From a checkpoint of a small transformer trained on Wikipedia: no biases in attention or MLP, a variant of Adam for these matrices.
MLP neurons of a small language model. Each row is named by its layer, matrix (down: output weights) and neuron, and shows model dimensions 128-255. Each number is 500 + 50 x the weight over its row's rms, rounded and kept within 0 to 999. Numbers have three digits each. A neuron's up and down rows have the sign that makes its largest values positive.
A block is one neuron, or neurons of one layer that tend to fire together. After each block is what it responds to, as a language model described it from the Wikipedia text at the highest values.

L9.down172:410461489489469553598512520501486476569625449517467541526426530539422518569516430504448477517485436463572484455523576620540498502495480477498578485495457495531446406602598514549509543513439521548509437425581348425481474477468475518525492570466494552489525491504548532503523443630513521500470557515473602488565546513474410561528463558487465533524466583483460442453542377495469534496571
Responds to: Inner/final name fragments

L2.down6:486369515477488447505497516503512453525503543577501416557455490547527493524581519551471395514553500461525453590497487510544507473477581464488413559462648525408463547546495531533427611557467536468568552495531560494473464444518507454470576469448527434486492537493460497420513502479565527473522452463483487595554547454458617522617502522571543471473536567537539462521448508457486553495492
L2.down43:521466523486497485468596534571441571418492442522410497541501497550460463483347506487504457529518449407590506449489363558541484555601517515519480500556534497488449578495522565454466526602505614495545505491484436531443417475575503537456483535495444470530557527476468457452482544482519533553518516577520395499486567584535555514567481425489451517569468558450511529520396543568472483497488
L2.down180:452504429455525538520498510500619455497547496419473573509566441580491471483509500502484399469427463510521597472501496477516418497541421520569532514550525496520606529488440544585610518441468452559469476496486504504490579527425495586552596503488558479527469470553441478468454492612500450492592484532548395549471538492470447488505524449520538394431473548460452496441492589517548483475489
L2.down495:559517545444478459507485543536527491488540498536476573558606455529483439501507451530507424496469562471519362542423509448526478488568554419573447603441518577474471467469504501585398440490471529527519473503510445473377565489463511499621551489440600448515506471497503555493508524502446412480429550516513438541516536541554511482509601593480505540450511535564585433540503500449490417470576
L2.down560:469506415455459469442568556474450516468525537447403559469462506496605448478461465465481517570505417502511476429498484452550515576500544455424538569467509441489565440511516453528540471486553440471570470534434465631451471609568542525464450575516585528557591488493566506477399505476492557448525455512422465528506582526482586516533460502426573465582409522453466489453552537478513399469489
L2.down573:520444621453486408507481512552471518475592583537453500437523477531484441492461444560459499533574561455568449613496463534496440571491524415504447610490464624534494524507534512477409509510386539467512493474496494558430423427577490511544497560465587455478538498431469509436462493545517592482501521490492444554549508520537585497559484506484513401546467490531558609474511537473523534489511
L2.down625:566556506515528530501494469527493505414522592543487466487533501599532567591484372545485473497507498546516461509455515561540454491527551500543482546478591498415491532531551435547466545465441646575582526480478465578524435588500446452401571495639600521453509573499428481438554462498527488553535522509480395542549477488459529522552478451539537451475521542550427469501473521508474523539511
L2.down629:515453506377509474419513553505500546460502549515530521474360495465450481475456486407584521472476414514472523524499438453486487536568530447542539415518541432423545543411537530521460473435544460499468457546449652469442494476551461508536480485515495478481534515500504466413491506517395537461489586583460554577460484466459456499465554403506570531479518442452489482506436521491403424549496
Responds to: Sentence-final periods

L2.down1:546502522465541581504495488486468585507643531444508521454486495487597472419418582576470558488523511462530523578428383590502445505539415513465493605523470532512520494482404514493503493496504461462512448473498544515572495473471412423602526442495457502475437483489455564464494492509512457405555489568532558499440522446538513551471413516481498329536458468560473547493564560446489470552442
L2.down92:491562496540522506571422440520486447499447442493470476491461500575484505472463533553474461423436528421431548531370453481627466582541550421408515514440567519485498507485539529591470508529600521465444519538563576467449480447498411450533467490584449485511498489537324478480593419491483472522539488490520592542479495442601545457341384626461474495532545531532506488495627529457470512478436
L2.down187:573527542516540504424505568475448613527511520506497501404483516531463500557539508609428494537512532473434491505625498547401542536461487467467551524473515493459590457506509477472543484526532503560500538490506561535487491451495411509447514560511496425533625498419411426541504437563465561533451525554440553512472502512431479434513529488330511418611401516527477531518578440552490546439472
L2.down241:502490545515432535503461536529511550461432597519510535445429556558443471475499538528430492509493565520516522489530493561458538535543557425511461483454366447597517497547432570500413438489461367484569523469566588454434479473482454460473472515519550485439497427535470538580534560426562605541545454584435581566481519556512472519463468522469457547525477471504529597529600532486494585430515
L2.down338:460432545639602563461459444525489576427479486430473488455452482504470516503493542504456420455402537510612463524608449503550513559478562463512495480369448520500510478489590476468513495544485508445538521482543572537554499459417491481492573484519455539475449533517560497518501474468457586497418543575486487557451560526499499574509514476484540455596551567410543434454476482518552536490527
L2.down386:466503513504464522410500478444449558508513541550528456445594418517534544373482512599524542469562532481509552540505479454549432534489513565537524453463562369547492498520518485524550490577530513624547498487414585512502416452542507508481497520615537541571451464602483515495485494479510501602431453588581564542480419419510488559343506571564478480483488444446374413616554471510511478513430
L2.down390:487555515458536545513503548509529548379510452489528505421450479459469467583506475576481500512434537426586528431476523584478441491531503561484539461523515495497500448552488584515471509472458516513534483539468509513457542441460637607544510404470454539427445526537459448507532473506420480616499513508461548507449460573586529460468528534485542505533587572489440455529486442452517488373447
L2.down624:458506467630383552459433521538585454538489493449538525435520532536517528395454437503581472397468498479469480397551473446440490447549550469497452620443494439395410514506533521541511487493596476495455544456456501571470495515531583553536530450548480459461521492508491382567511527543569508574443520516425471536488507390410451476454507458517486498465502546538536527449579490477506416499506
Responds to: Mid-word letter n

L5.down58:546518524610506505473423440555500464452485532562506523504464523521482456469518562572493406476433577519566420493458459455495419607459587514458503529461507491516534443455509434509551499553579480512517420449540471534447444444462543531500480614504425525549408572448413522504517400421503493485494436521517478528454516441557592501561428551388543456439536475546556444465490437486497549450474
L5.down92:564459467592484524510512497572566508414475482539456480565463484462489464505532471525522502471422447545504540487465528507460481417422473489565549500577602436551549450582469464578469496484521537577488521523548477484509429552519489563524526543473465528452396543484488434542486493506469496453453541585584437483515524452577526410465541490419554466498472522506580551505552451463582465492430
L5.down164:534450505590532493563558435472468453538537438409520466561482478544506484573549496512437426506519525555378456529430453479527513527555469451479465487418530477426512523499580466555504412460445529483556588482523468556465450507475546581564418449531529590500566494542612479450574465527542437506439500494479448544516564479521435508442390511435616389437532440448623465417524467458520544532565
L5.down435:485540432627503494471490481445604564465389490481542456558375548386439500565449460506496487473474502521504515507398492547438555528512501559432503559555489555466479452502447534603553527553543482435471426514550551522592437424436471520458468503520548533497485474528489432514509450551538493516452437526533525392504470534542486542549554452403484477429493486626454488471470463444561574469512
L5.down441:439470538438389509462395573557516483431503424492546549469523501549492479524580560634434453464508559498576529548505587552509437463508469465465508448447459493506553567459572579504557487471439528578439504478548503521429448453445495515581502431649502544524541464557574461549547498452507452465567514445428463484484621445478476511411577545480511492524454504411550450455538433473512522487471
L5.down456:584547423529525643482580534498524444366483553411513577435497519466457453512427553470518408480488393516395517549483549555441480511606522475469462420434454470472542498517584499444428503532456505526507616479487534552459389508475493526469508507623435475430513496537510395582519521543546504510514542493527420521549492437508483392598600391565481461548540499494510485519466490542548550519481
L5.down508:453526455427472498534490571496538522463462551529493525529431579610480519468500410371495455488484484470510514474377567462468476468602544466552505593449492506549489603484453493522476532436544511606521549473507542485480537454465458479491590515541561487480479513460515474436522499399506508548403458552469553521449544548608573496517336596447599486423469453483462434449496440505460556474518
L5.down545:516532582555480445562588453558471536526457493529486499613559438519408435506514542507378442504407483486570537548507501603565561521428482548423473580531547482513549483549522453512552452473586513499520488475485556422472481516530432462360510459556563530472513523473488580575483443487500519499569494488522520489472593439479430510464513458473484453495473535505462543570413489537457550522549
Responds to: Name-completing letter pieces

L5.down22:488511440479493385591454510540431509539485419426514392450567503507496542516485541532505551548509461491594504495435513522485482447460493481482506553527409468521503538485454443547485522429472496540424477440531496444517562407570505522536530446565428517563520559489557575522481515500598533405482524564569498513533468555472507518499452489444478407466516498444534475567549542484652507506444
L5.down55:545477483523460415487564490554516471567420540602560429441470570460555491459523540579437569520539532500444577487465472433508417472490522514399431518469529490493454468536509458501453516525515524468520489477583512558508412453623445510577441510503504424541512481496500488498439594484536581499460415515467609575407559504506476599476516462518499512499450524548466497603507543585460554528544
L5.down124:512488504504550527594399561511515515433417493508524557523540505503466521522499483532465546552482510558482516501526404414538572552513497460542533500473517485417592470423418578417524498454506540459451512446483548456377432511520476572462524591505528635509526437595528441502523492510491592440476553508447431546478471554521449486554551537535505494463450533538533380449518568572584487498536
L5.down182:425459510527509397509483507587528385527440454528465376527486502468480486525524459446541551516535520566531422486535521446558514552466459477542627521487485503494405464476482503520454442498509538559513470502486447534485523531472474500508400480525509522543428411572507533457480454496473505455415533516524573492451501591485529506540464544661455534489507581468487386426503474505438411435504
L5.down448:557381491467481412537451512624468541468579419484532432472498463445437448472556513476478530496536545531519481531382447505479514515486447566416573564589529504515490596463611458533542539466499511439508500521477545503513454431425553516511465486479582418507429475446472443535496479507510621558525507488516490565503558519484522427457585467431509476549594457533525514496491540502479559549487
L5.down460:501518541448560486587458512489443519535497589509539469512522422509466473496523518523425505488547577524591491459461498545545409499473528479523526504480497477551526483353437484493524490479534498531536518514492595485475422478506522502432540483466588476481515540574442510444499496540518443507516462463483505536503560569567512574522548522468494431506441507591597484564498507577445477429338
L5.down597:505466462539479523419504573481516584475449505547514496481423550538522516583470515486460447465556548548503579487438464527533525533416474507520462575515580485506512423443529474531455533512513528529470436483511440451416394393516481505493578466496458499494463455545471455529513502497398632454424494483506532518504449493476573578525486441478555499501508531490418468490427558566427495450461
L5.down636:431503533566476505414515490495418562492544457627533432489550445492500597520619544488518581463459467542518467571534459489526539564515459443470466454522444507551569477529561524465420534453521548566511562537475459440462453474532483493506514482508501481561492527549562512490469494504644477429428443473513464432466520535570450529504488515494503494518517405519498503442524488514429548412372
Responds to: Sentence-final periods

L9.down461:520491443498498496500432498453450525430520565651462521518475489483489460486565441578560481574536577508554509517473471483501556520377490540592437448506547556497409523461522585497462558523520565596508577486448509500450454421491475459461505484518456540597503525485511546610517541524477507434426521457480424457507482498483490519440553463465600418484557492551490524500533557523472475461481
Responds to: Sentence-final periods